From a checkpoint of a small transformer trained on Wikipedia: MLP 1280 quick GELU, a variant of Muon for these matrices.
MLP neurons of a small language model. Each row is named by its layer, matrix (up: input weights) and neuron, and shows model dimensions 48-143. Each number is 200 + 30 x the weight over its row's rms, rounded and kept within 0 to 999.
A block is one neuron, or neurons of one layer that tend to fire together. After each block is what it responds to, as a language model described it from the Wikipedia text at the highest values.

L6.up1153,194,144,195,198,144,181,200,167,161,195,203,179,197,228,160,189,185,199,205,205,172,177,218,215,205,197,190,232,262,233,173,215,210,205,193,221,167,219,204,161,196,220,167,166,200,174,240,171,200,217,188,170,217,209,219,226,244,132,230,208,205,232,206,158,242,243,206,209,227,181,208,201,215,211,213,229,204,271,247,219,195,167,170,215,210,222,193,236,225,197,170,153,238,181,182,210
L6.up1275,164,209,242,168,183,140,198,199,183,197,250,178,245,214,162,125,184,172,161,208,188,184,221,209,231,210,227,215,223,184,210,191,183,201,199,202,171,180,261,179,164,216,197,223,163,186,216,237,169,211,142,136,173,197,210,206,172,195,220,150,259,198,228,223,231,203,201,195,261,207,181,207,240,172,210,190,212,207,191,118,213,197,238,265,223,188,257,217,254,193,214,187,207,173,183,187
Digits starting a figure in sports stat tables and census or athletics prose, such as 1, 6.3, 47; also stray mid-word pieces such as ont, ok.

L8.up20,224,242,202,176,228,187,157,197,152,228,216,200,213,149,186,248,204,275,155,161,177,199,233,218,190,233,166,184,184,159,163,226,246,247,151,186,165,226,203,196,232,199,183,191,229,191,234,196,195,258,195,239,193,174,170,214,257,255,193,210,146,237,187,264,179,125,258,201,179,203,168,149,177,198,165,212,205,158,224,193,228,248,241,261,217,150,216,200,160,180,232,206,187,259,200,163
L8.up44,218,256,257,254,198,239,219,179,164,254,201,149,226,228,204,214,204,193,199,196,216,188,194,201,184,233,241,169,204,246,206,223,223,228,218,179,191,229,192,168,143,170,152,192,213,227,217,206,220,192,180,189,217,161,174,184,243,193,188,195,185,198,235,224,164,190,144,106,188,189,232,209,187,228,216,164,148,191,189,213,199,183,206,188,221,231,171,251,179,236,160,232,251,243,214,176
L8.up155,178,194,222,235,208,222,173,171,200,181,159,155,199,158,225,206,182,205,170,216,218,198,204,226,200,214,199,206,233,198,228,186,186,160,220,173,243,247,164,200,279,214,243,177,172,202,198,208,217,223,206,206,174,216,154,159,268,183,219,216,198,217,229,198,151,168,199,161,184,202,152,149,189,164,232,188,196,174,175,212,197,197,182,239,168,232,177,161,202,164,204,182,272,243,234,226
L8.up428,225,173,228,261,187,179,217,108,244,172,152,176,236,230,139,174,195,170,208,162,182,161,219,203,182,179,229,213,272,220,216,191,184,203,198,110,152,223,147,229,184,168,266,187,199,206,184,202,227,185,164,180,252,216,172,265,168,161,218,199,171,198,188,203,182,171,174,168,228,197,219,236,226,199,106,169,235,197,207,187,195,206,232,184,239,183,176,215,176,217,175,175,209,195,231,235
L8.up643,165,177,190,174,255,171,258,174,165,169,231,216,128,221,214,209,157,204,174,199,247,172,211,197,205,188,168,198,244,231,183,201,239,230,164,188,228,187,222,148,243,185,172,184,181,186,249,208,255,281,133,176,184,169,192,193,189,163,178,173,120,190,241,198,193,227,188,196,235,221,186,159,241,217,177,164,169,221,205,192,205,190,204,231,225,169,177,226,223,220,169,197,200,154,227,271
L8.up855,193,218,209,251,197,171,191,180,262,248,255,219,189,213,147,186,210,183,195,192,216,173,195,239,153,160,184,216,225,253,204,169,212,196,183,188,211,227,235,168,199,255,234,179,227,246,200,210,191,185,205,204,173,243,172,237,190,196,187,209,219,193,158,203,227,239,176,179,199,248,202,204,195,163,198,188,181,240,190,212,217,253,167,223,173,230,318,178,239,163,228,140,258,204,240,158
L8.up977,156,191,195,240,204,188,175,254,236,188,204,185,195,192,214,150,228,155,209,241,233,157,208,145,246,202,165,187,252,269,210,132,216,240,152,224,222,169,217,203,259,218,222,184,210,184,210,202,196,187,226,168,197,208,187,228,221,259,150,233,190,201,199,150,232,234,199,133,166,210,182,149,212,217,215,253,229,153,163,213,206,224,189,208,280,192,223,245,224,206,164,166,230,227,207,252
L8.up1116,284,195,220,224,179,222,161,180,147,258,218,146,161,214,230,213,190,163,207,193,253,219,192,215,186,205,215,171,179,199,185,230,180,219,223,226,197,227,162,178,227,220,256,207,168,226,190,161,166,206,177,225,174,226,208,249,241,215,179,252,259,174,177,214,175,226,211,203,191,180,200,219,183,247,208,252,198,186,219,178,129,194,213,213,274,236,207,170,222,190,195,194,184,229,208,203
Closing == or === marks of Wikipedia section headings such as Honours, Track listing, History, and line breaks ending pipe-table rows.

L10.up312,210,214,187,230,217,223,251,234,177,217,197,219,227,269,192,167,213,218,151,184,192,172,260,203,191,209,193,195,162,207,220,212,164,217,206,195,175,253,192,171,248,207,261,224,230,180,175,237,194,229,161,180,234,195,200,204,239,243,157,252,197,220,169,278,254,163,251,125,213,146,204,151,187,183,158,188,197,248,235,245,178,175,166,238,255,183,237,235,164,234,203,159,214,200,183,234
L10.up463,164,170,191,168,209,250,202,209,224,146,218,165,153,179,221,170,205,192,205,250,176,211,227,230,193,193,238,212,260,226,200,204,218,162,239,189,195,210,252,173,205,197,184,163,181,214,168,251,202,222,147,203,161,208,229,234,236,186,246,224,187,203,213,191,153,194,151,185,245,214,212,226,160,185,188,182,193,211,233,197,270,191,247,216,121,213,164,174,178,161,204,187,230,197,218,168
L10.up711,207,182,170,153,226,200,188,184,166,191,210,148,186,192,215,187,184,212,127,238,181,174,232,184,200,261,191,237,189,236,182,218,213,154,212,172,194,221,225,220,206,203,199,172,173,191,215,175,192,241,185,191,203,236,185,149,200,235,155,211,186,210,153,223,155,235,206,169,212,208,225,218,169,156,173,272,148,197,193,213,186,153,223,199,225,204,232,196,143,210,222,235,190,189,221,202
L10.up1125,229,154,220,229,185,189,230,203,204,218,222,187,136,234,189,231,185,181,207,206,241,233,168,202,212,225,186,193,203,202,181,137,217,230,211,208,192,273,167,216,164,166,239,171,206,201,197,185,161,210,202,190,176,172,146,225,158,200,194,162,134,238,162,185,211,197,147,145,250,153,224,174,218,215,224,227,223,189,209,178,286,151,180,202,256,201,188,196,210,218,168,243,198,148,233,194
Opening token of a written full date, such as a month name or day number, after "on", "born", "(" or "Released:", e.g. "On February", "born 1 October".

L10.up258,158,250,247,188,165,230,203,218,156,161,192,194,225,181,247,167,202,209,131,192,255,144,213,169,236,172,189,160,176,155,177,176,159,205,283,218,158,233,252,225,241,187,195,206,159,164,191,160,187,236,206,199,199,152,151,178,201,185,211,238,151,129,216,222,208,210,221,205,178,142,207,178,209,219,167,156,196,179,219,214,205,200,170,211,204,155,186,253,214,183,200,183,213,239,160,234
L10.up374,169,199,216,228,220,182,191,217,175,206,191,182,154,179,207,196,235,184,206,210,238,192,183,156,191,222,210,189,225,212,221,182,168,223,238,191,231,122,215,206,176,165,156,222,215,204,201,180,160,185,252,214,232,201,178,192,214,250,230,192,205,224,174,250,218,150,133,130,204,194,206,232,191,186,161,174,226,213,195,223,261,144,231,208,202,166,189,224,213,192,225,187,222,218,258,221
L10.up446,196,239,191,181,240,201,230,197,188,237,241,233,140,144,175,204,248,223,110,192,215,191,173,199,226,152,214,263,191,168,179,231,185,257,250,175,188,210,227,214,207,195,252,207,198,259,190,161,181,267,190,173,207,181,166,236,191,235,209,190,214,208,182,200,212,246,161,205,197,168,227,259,214,212,174,141,235,173,174,156,287,192,215,266,114,199,187,216,190,158,183,249,195,227,160,214
L10.up719,242,215,236,182,195,174,190,234,196,188,232,188,210,148,186,233,206,212,251,223,236,228,241,160,249,216,198,175,159,167,171,162,197,221,259,225,165,202,254,215,218,91,158,236,172,174,211,215,223,200,205,225,217,204,192,215,222,172,200,241,290,158,210,209,184,205,178,178,213,195,195,216,211,235,197,222,188,184,221,221,231,199,213,176,152,201,214,175,203,164,257,184,175,264,187,214
Word-piece tokens inside foreign (mostly German, also Dutch, Portuguese, Norwegian) proper names and titles, e.g. Sch-we-iz, We-isser, Historis-che; sometimes sentence-final periods.

L8.up27,202,169,206,184,182,163,238,200,202,192,195,138,254,204,176,244,159,274,200,234,176,178,217,210,166,239,165,176,141,160,237,127,203,280,196,204,179,165,168,172,193,206,178,178,243,121,234,202,151,210,171,190,192,165,212,146,176,208,195,230,164,166,180,235,177,143,242,238,186,194,233,222,220,186,183,157,220,189,195,154,154,239,249,244,189,251,169,177,226,143,257,193,156,226,170,250
L8.up67,201,171,248,173,238,251,230,154,188,242,244,237,163,223,220,239,269,198,187,206,159,195,203,210,159,197,197,216,137,193,166,223,189,198,222,234,171,199,240,221,149,216,207,215,209,199,215,202,155,206,230,193,185,223,196,183,236,147,222,178,187,243,217,224,154,202,205,177,182,256,202,241,225,165,174,178,187,199,210,210,171,208,220,197,146,221,202,178,181,197,196,263,210,141,194,176
L8.up82,156,209,212,225,190,175,136,223,239,161,218,120,180,200,182,127,249,186,174,163,224,227,204,201,241,224,241,192,195,208,193,180,268,200,175,176,210,224,181,221,200,230,178,174,157,197,205,219,214,236,171,212,170,153,176,219,247,167,200,198,212,200,205,190,241,190,191,177,191,184,224,210,243,197,207,177,211,202,185,230,122,193,166,190,221,234,224,203,182,228,230,260,162,241,249,156
L8.up153,157,192,216,204,219,176,212,190,180,233,210,159,159,175,210,218,189,182,201,243,172,195,230,157,201,160,184,258,209,189,217,179,173,193,247,167,206,208,166,190,206,199,207,235,195,206,228,182,158,198,227,227,196,188,173,201,226,162,240,162,229,204,220,183,221,193,188,216,210,146,156,240,159,204,169,218,197,261,190,193,238,198,189,192,217,214,214,164,229,197,181,209,177,213,198,191
L8.up317,179,161,230,222,192,161,258,240,111,131,235,208,223,187,131,245,270,194,197,236,183,218,217,198,210,186,177,175,209,181,245,192,178,197,261,178,203,163,195,184,185,200,191,258,165,159,245,238,184,271,215,197,182,186,170,159,146,214,202,200,228,206,227,209,213,199,186,176,235,175,188,239,200,194,170,200,237,192,189,224,181,238,197,261,203,212,176,230,163,236,228,207,155,212,156,202
L8.up553,205,180,178,152,193,190,220,205,164,230,263,218,182,236,170,186,235,217,219,200,187,169,180,206,145,201,246,174,183,219,217,181,172,164,228,194,133,193,235,164,200,176,212,207,131,145,236,204,211,248,194,127,162,192,164,220,167,205,173,216,223,203,172,207,169,199,259,199,186,166,235,240,183,235,240,182,196,247,229,176,198,213,177,226,211,216,204,204,180,201,211,221,199,205,197,198
L8.up631,188,175,195,231,188,184,238,165,199,159,230,163,226,210,181,187,233,229,154,292,229,221,197,231,170,136,201,197,227,213,215,186,192,185,168,189,101,236,185,204,218,197,236,260,204,211,246,235,235,208,176,211,207,223,225,180,225,176,160,208,181,180,255,158,172,207,256,196,165,218,163,190,250,177,171,176,198,236,258,184,250,193,152,240,192,195,204,247,215,153,228,181,212,188,196,212
L8.up1071,212,83,188,221,245,202,216,137,234,204,226,229,200,213,194,218,180,198,170,171,178,214,235,205,204,201,251,205,218,192,222,209,187,218,173,192,213,233,239,211,211,189,175,192,194,177,186,221,175,235,203,151,231,156,165,136,208,118,255,155,192,206,205,198,202,201,192,165,219,208,199,201,202,232,224,188,227,210,198,209,191,182,188,201,187,192,168,161,164,165,179,190,239,181,237,157
Final digit chunk of a number giving a count or measurement, just before its unit or noun (students, km, m, million) or a table bar, e.g. 24|7 students, 30|1 m.

L6.up411,250,183,190,241,206,171,295,151,208,131,201,232,151,258,251,201,231,208,191,233,169,223,178,221,180,189,205,186,206,171,229,199,214,226,215,164,200,201,172,216,170,204,202,182,262,179,212,223,156,243,157,163,219,192,197,205,192,262,226,195,153,160,130,165,107,211,228,154,200,219,217,128,196,176,228,198,222,208,243,157,157,195,207,170,184,227,238,189,185,162,249,172,231,222,201,165
L6.up1107,215,262,203,237,235,243,170,187,192,170,189,241,182,208,217,192,276,183,249,185,154,208,208,182,236,192,175,195,165,200,230,220,214,193,220,194,173,163,147,256,207,163,208,173,229,161,207,170,190,210,187,212,170,181,169,239,164,166,160,243,215,239,205,164,188,172,168,205,207,199,183,209,168,257,228,163,203,211,208,139,201,191,160,207,247,203,241,199,193,142,191,222,202,207,194,140
Fires on the last digit of a four-digit year, split as "196"+"8", mostly in birth dates and table date cells, e.g. born 1 October 1968.

L8.up48,204,183,171,194,213,190,203,145,187,255,216,182,226,203,195,182,205,275,227,191,184,204,150,190,215,233,164,192,242,118,233,141,246,201,203,244,212,210,161,223,137,235,204,188,174,216,119,182,175,170,170,163,150,142,185,212,230,170,188,243,182,235,179,210,188,218,141,194,219,221,201,182,167,185,202,210,130,239,218,168,213,242,198,266,173,176,186,151,235,247,156,165,150,186,189,236
L8.up575,226,193,214,245,191,207,149,183,173,252,173,184,194,218,176,226,195,142,242,142,159,169,216,226,206,265,194,233,170,213,215,199,178,237,233,221,229,204,211,255,186,201,233,191,267,172,173,216,229,178,177,227,263,181,156,231,243,246,213,240,139,196,144,237,169,157,199,180,197,188,198,258,181,234,222,253,169,264,217,210,208,198,217,205,166,195,229,214,213,292,245,180,171,198,227,220
L8.up656,247,161,180,190,242,175,216,235,228,191,258,210,189,154,227,159,212,218,220,223,211,174,199,220,213,229,195,178,170,234,211,250,213,189,195,167,249,211,193,180,198,241,216,146,231,252,168,203,189,194,135,188,289,233,253,192,210,260,189,166,236,222,214,188,202,243,222,177,228,216,220,203,124,156,186,236,186,203,234,216,182,184,170,220,215,207,188,186,188,215,161,179,211,184,228,212
L8.up851,164,218,202,198,176,151,229,135,136,184,251,173,190,184,161,149,224,248,236,246,169,200,246,212,172,251,209,255,199,188,180,217,190,176,247,189,140,260,170,239,195,233,202,224,240,256,205,151,165,167,164,215,205,222,194,165,174,185,195,170,175,229,264,163,207,204,216,169,240,165,149,196,186,198,216,175,225,269,242,176,205,250,203,152,169,209,229,231,194,206,170,195,157,185,204,197
L8.up884,254,225,257,231,167,217,166,209,218,234,218,230,186,190,226,162,234,219,193,187,161,206,152,205,242,179,196,227,257,184,163,210,222,219,241,181,169,159,136,222,185,203,266,210,229,205,227,216,175,241,196,245,240,237,219,210,274,168,182,196,171,260,213,228,168,179,251,205,197,202,201,202,222,238,211,164,179,203,176,230,213,185,227,191,210,174,216,205,229,226,233,251,213,138,187,173
L8.up966,212,215,226,238,238,295,210,214,180,176,155,205,186,231,236,171,179,164,170,197,154,236,211,206,208,193,229,181,211,222,206,170,248,240,203,183,233,201,227,225,171,235,227,189,237,210,227,151,171,155,189,204,220,204,202,188,199,205,157,262,174,182,160,197,249,144,213,198,209,137,188,169,174,229,212,215,217,202,191,220,251,178,211,157,146,222,223,175,164,161,221,203,199,191,282,192
L8.up994,195,210,172,249,152,214,169,174,168,213,196,177,186,166,215,181,244,183,188,216,223,242,206,169,223,213,188,205,227,168,158,164,215,256,217,234,193,250,231,256,100,217,246,193,202,190,230,213,160,252,213,137,207,165,165,146,182,224,168,214,188,185,206,209,166,165,232,210,204,257,159,178,235,198,191,178,234,250,196,139,231,155,284,208,158,198,220,203,160,188,174,206,187,251,127,181
L8.up1206,206,230,202,229,181,228,180,236,207,186,220,206,202,215,154,212,225,181,166,214,166,223,200,218,189,195,249,213,244,157,179,267,270,270,244,220,244,209,173,158,194,260,162,242,180,241,246,213,181,189,208,169,164,217,190,221,205,284,239,133,173,213,153,176,179,198,194,224,199,199,238,162,161,226,246,174,191,176,211,224,164,233,199,177,239,190,275,235,204,194,205,213,158,203,182,181
The last digit of four-digit years split as 200+7 or 199+4, in election headings, dates, list entries and citations; also a few stray words like as.

L6.up129,214,181,273,213,191,204,237,260,235,236,172,182,174,244,212,191,179,223,193,212,219,196,226,225,183,159,202,210,186,165,171,161,109,213,169,190,174,154,192,146,227,210,195,187,201,164,186,227,248,175,197,162,214,191,222,188,244,169,205,225,170,163,217,201,212,216,231,195,204,225,238,204,209,194,178,188,212,208,147,144,202,225,150,227,235,196,166,191,203,180,184,168,198,203,205,152
L6.up151,257,183,177,195,205,221,233,164,189,184,216,192,194,183,161,204,250,250,206,213,235,201,209,228,205,189,199,181,207,186,171,184,167,217,258,188,188,216,211,197,200,160,224,180,186,164,246,158,168,249,195,198,152,198,165,213,175,125,235,239,179,163,208,172,196,169,204,183,240,189,174,217,194,196,227,176,197,249,175,209,142,250,204,158,189,232,179,219,233,225,231,194,169,194,217,190
Closing digit tokens of multi-digit numbers in tables, infoboxes and measurements, just before units or cell separators, e.g. 89|2 ft, 30|1 m, 68|2 |.

L6.up868,209,231,232,242,190,252,208,129,198,164,224,183,180,244,159,214,224,191,154,183,214,197,208,209,230,224,232,173,267,228,203,185,216,205,174,163,191,189,204,190,244,185,187,190,179,187,220,196,206,210,198,162,229,203,199,236,245,225,220,255,224,184,236,141,231,109,208,190,191,225,202,180,145,230,213,263,178,162,213,202,176,198,157,258,235,170,220,193,213,293,197,173,264,215,228,228
L6.up1035,217,254,216,279,148,163,160,170,223,207,190,161,207,224,180,212,228,190,157,179,194,219,237,195,199,174,267,170,228,203,220,193,184,214,197,161,203,173,210,206,212,171,219,226,218,207,212,215,194,243,198,192,174,224,193,218,225,245,188,228,236,224,200,191,231,139,195,195,207,244,215,190,158,179,209,202,166,172,226,170,201,152,182,237,217,201,236,152,159,319,143,169,251,209,199,189
Closing == of Wikipedia section headings (==History==, ==Cast==, ==Release==), plus line breaks and sentence-ending periods before new lines or sections.

L8.up342,170,195,192,150,172,164,170,205,177,176,178,234,176,208,222,176,282,217,181,240,161,184,201,205,214,179,187,223,264,177,246,198,216,158,212,192,206,186,158,224,214,197,137,210,178,199,170,117,173,255,188,191,167,240,216,195,257,195,232,252,162,201,192,179,197,219,196,188,200,189,217,207,199,133,216,243,204,138,188,228,202,143,156,155,222,203,156,208,178,210,216,223,220,196,260,210
L8.up489,130,212,199,232,191,253,183,194,194,183,187,195,168,203,185,247,199,200,199,262,215,210,188,200,189,235,230,136,235,186,209,284,169,175,160,150,108,211,187,200,222,250,216,198,202,146,194,197,208,166,118,225,225,171,172,232,226,213,215,173,230,188,229,161,221,261,199,174,187,250,211,162,189,181,200,219,163,186,177,212,180,162,250,184,156,182,203,181,189,172,234,130,195,216,175,213
L8.up658,239,242,169,248,246,205,185,174,216,186,226,187,215,238,176,210,221,197,216,200,252,168,162,229,215,202,202,189,187,215,233,225,172,135,195,129,189,247,198,161,219,227,202,162,173,194,262,217,170,195,184,260,190,242,186,227,238,211,181,206,159,158,235,237,197,166,187,211,227,181,202,138,238,177,163,194,168,201,221,161,192,165,201,222,217,215,212,215,181,241,222,173,183,223,269,171
L8.up780,139,196,229,190,194,208,181,204,204,217,246,165,192,169,199,193,161,188,146,221,246,178,149,219,178,185,194,190,161,184,201,191,194,199,213,154,202,173,197,212,179,232,189,219,211,194,166,236,178,205,167,246,255,225,183,217,235,190,227,257,203,241,202,181,191,142,185,185,229,206,177,126,199,243,116,232,250,228,231,170,202,224,185,238,203,220,164,204,149,190,164,157,201,213,195,210
L8.up849,258,153,253,157,178,154,250,155,211,189,233,181,181,161,254,193,192,220,220,223,183,180,199,247,226,193,147,254,220,187,250,177,232,280,216,129,230,197,213,176,229,185,209,201,209,144,262,170,234,198,203,152,223,188,169,197,202,141,188,223,176,192,206,189,205,196,173,166,172,172,227,194,170,213,186,197,208,168,224,263,215,124,184,192,181,204,212,191,160,154,194,220,231,223,198,248
L8.up933,196,181,209,180,223,208,213,198,190,176,172,212,200,164,219,195,181,220,220,217,184,184,194,222,206,233,183,218,190,212,239,217,207,165,210,170,161,194,207,203,183,200,184,219,220,208,234,199,172,169,178,207,238,184,204,241,230,204,188,172,124,192,231,133,212,219,216,170,243,192,241,169,201,239,164,234,196,223,208,239,232,231,185,213,185,212,166,232,187,217,254,188,225,231,208,195
L8.up1211,212,194,226,279,195,186,220,161,217,213,237,241,217,179,173,196,188,171,248,205,257,227,196,208,198,166,200,208,252,177,245,215,199,219,140,189,212,211,195,232,234,227,227,177,241,196,152,218,133,192,182,200,280,243,207,240,210,130,198,239,180,149,185,171,256,144,235,185,214,131,130,160,173,244,188,196,183,230,213,178,226,155,220,191,199,186,227,204,191,202,184,212,190,183,257,195
L8.up1270,175,203,188,234,211,205,228,228,155,164,241,194,249,177,135,221,143,217,214,158,214,203,215,215,226,214,190,208,203,180,223,238,221,144,162,182,130,236,202,249,172,197,215,222,270,185,243,213,180,180,165,213,199,163,174,230,225,200,206,175,199,188,223,204,249,203,181,206,201,147,168,189,219,226,206,249,187,232,178,181,202,189,153,204,199,226,199,219,129,181,222,167,173,212,225,237
Cells right after a pipe in Wikipedia tables, mostly the Votes header in election result tables, also Role, Length, Artist(s) headers and leading vote or score digits.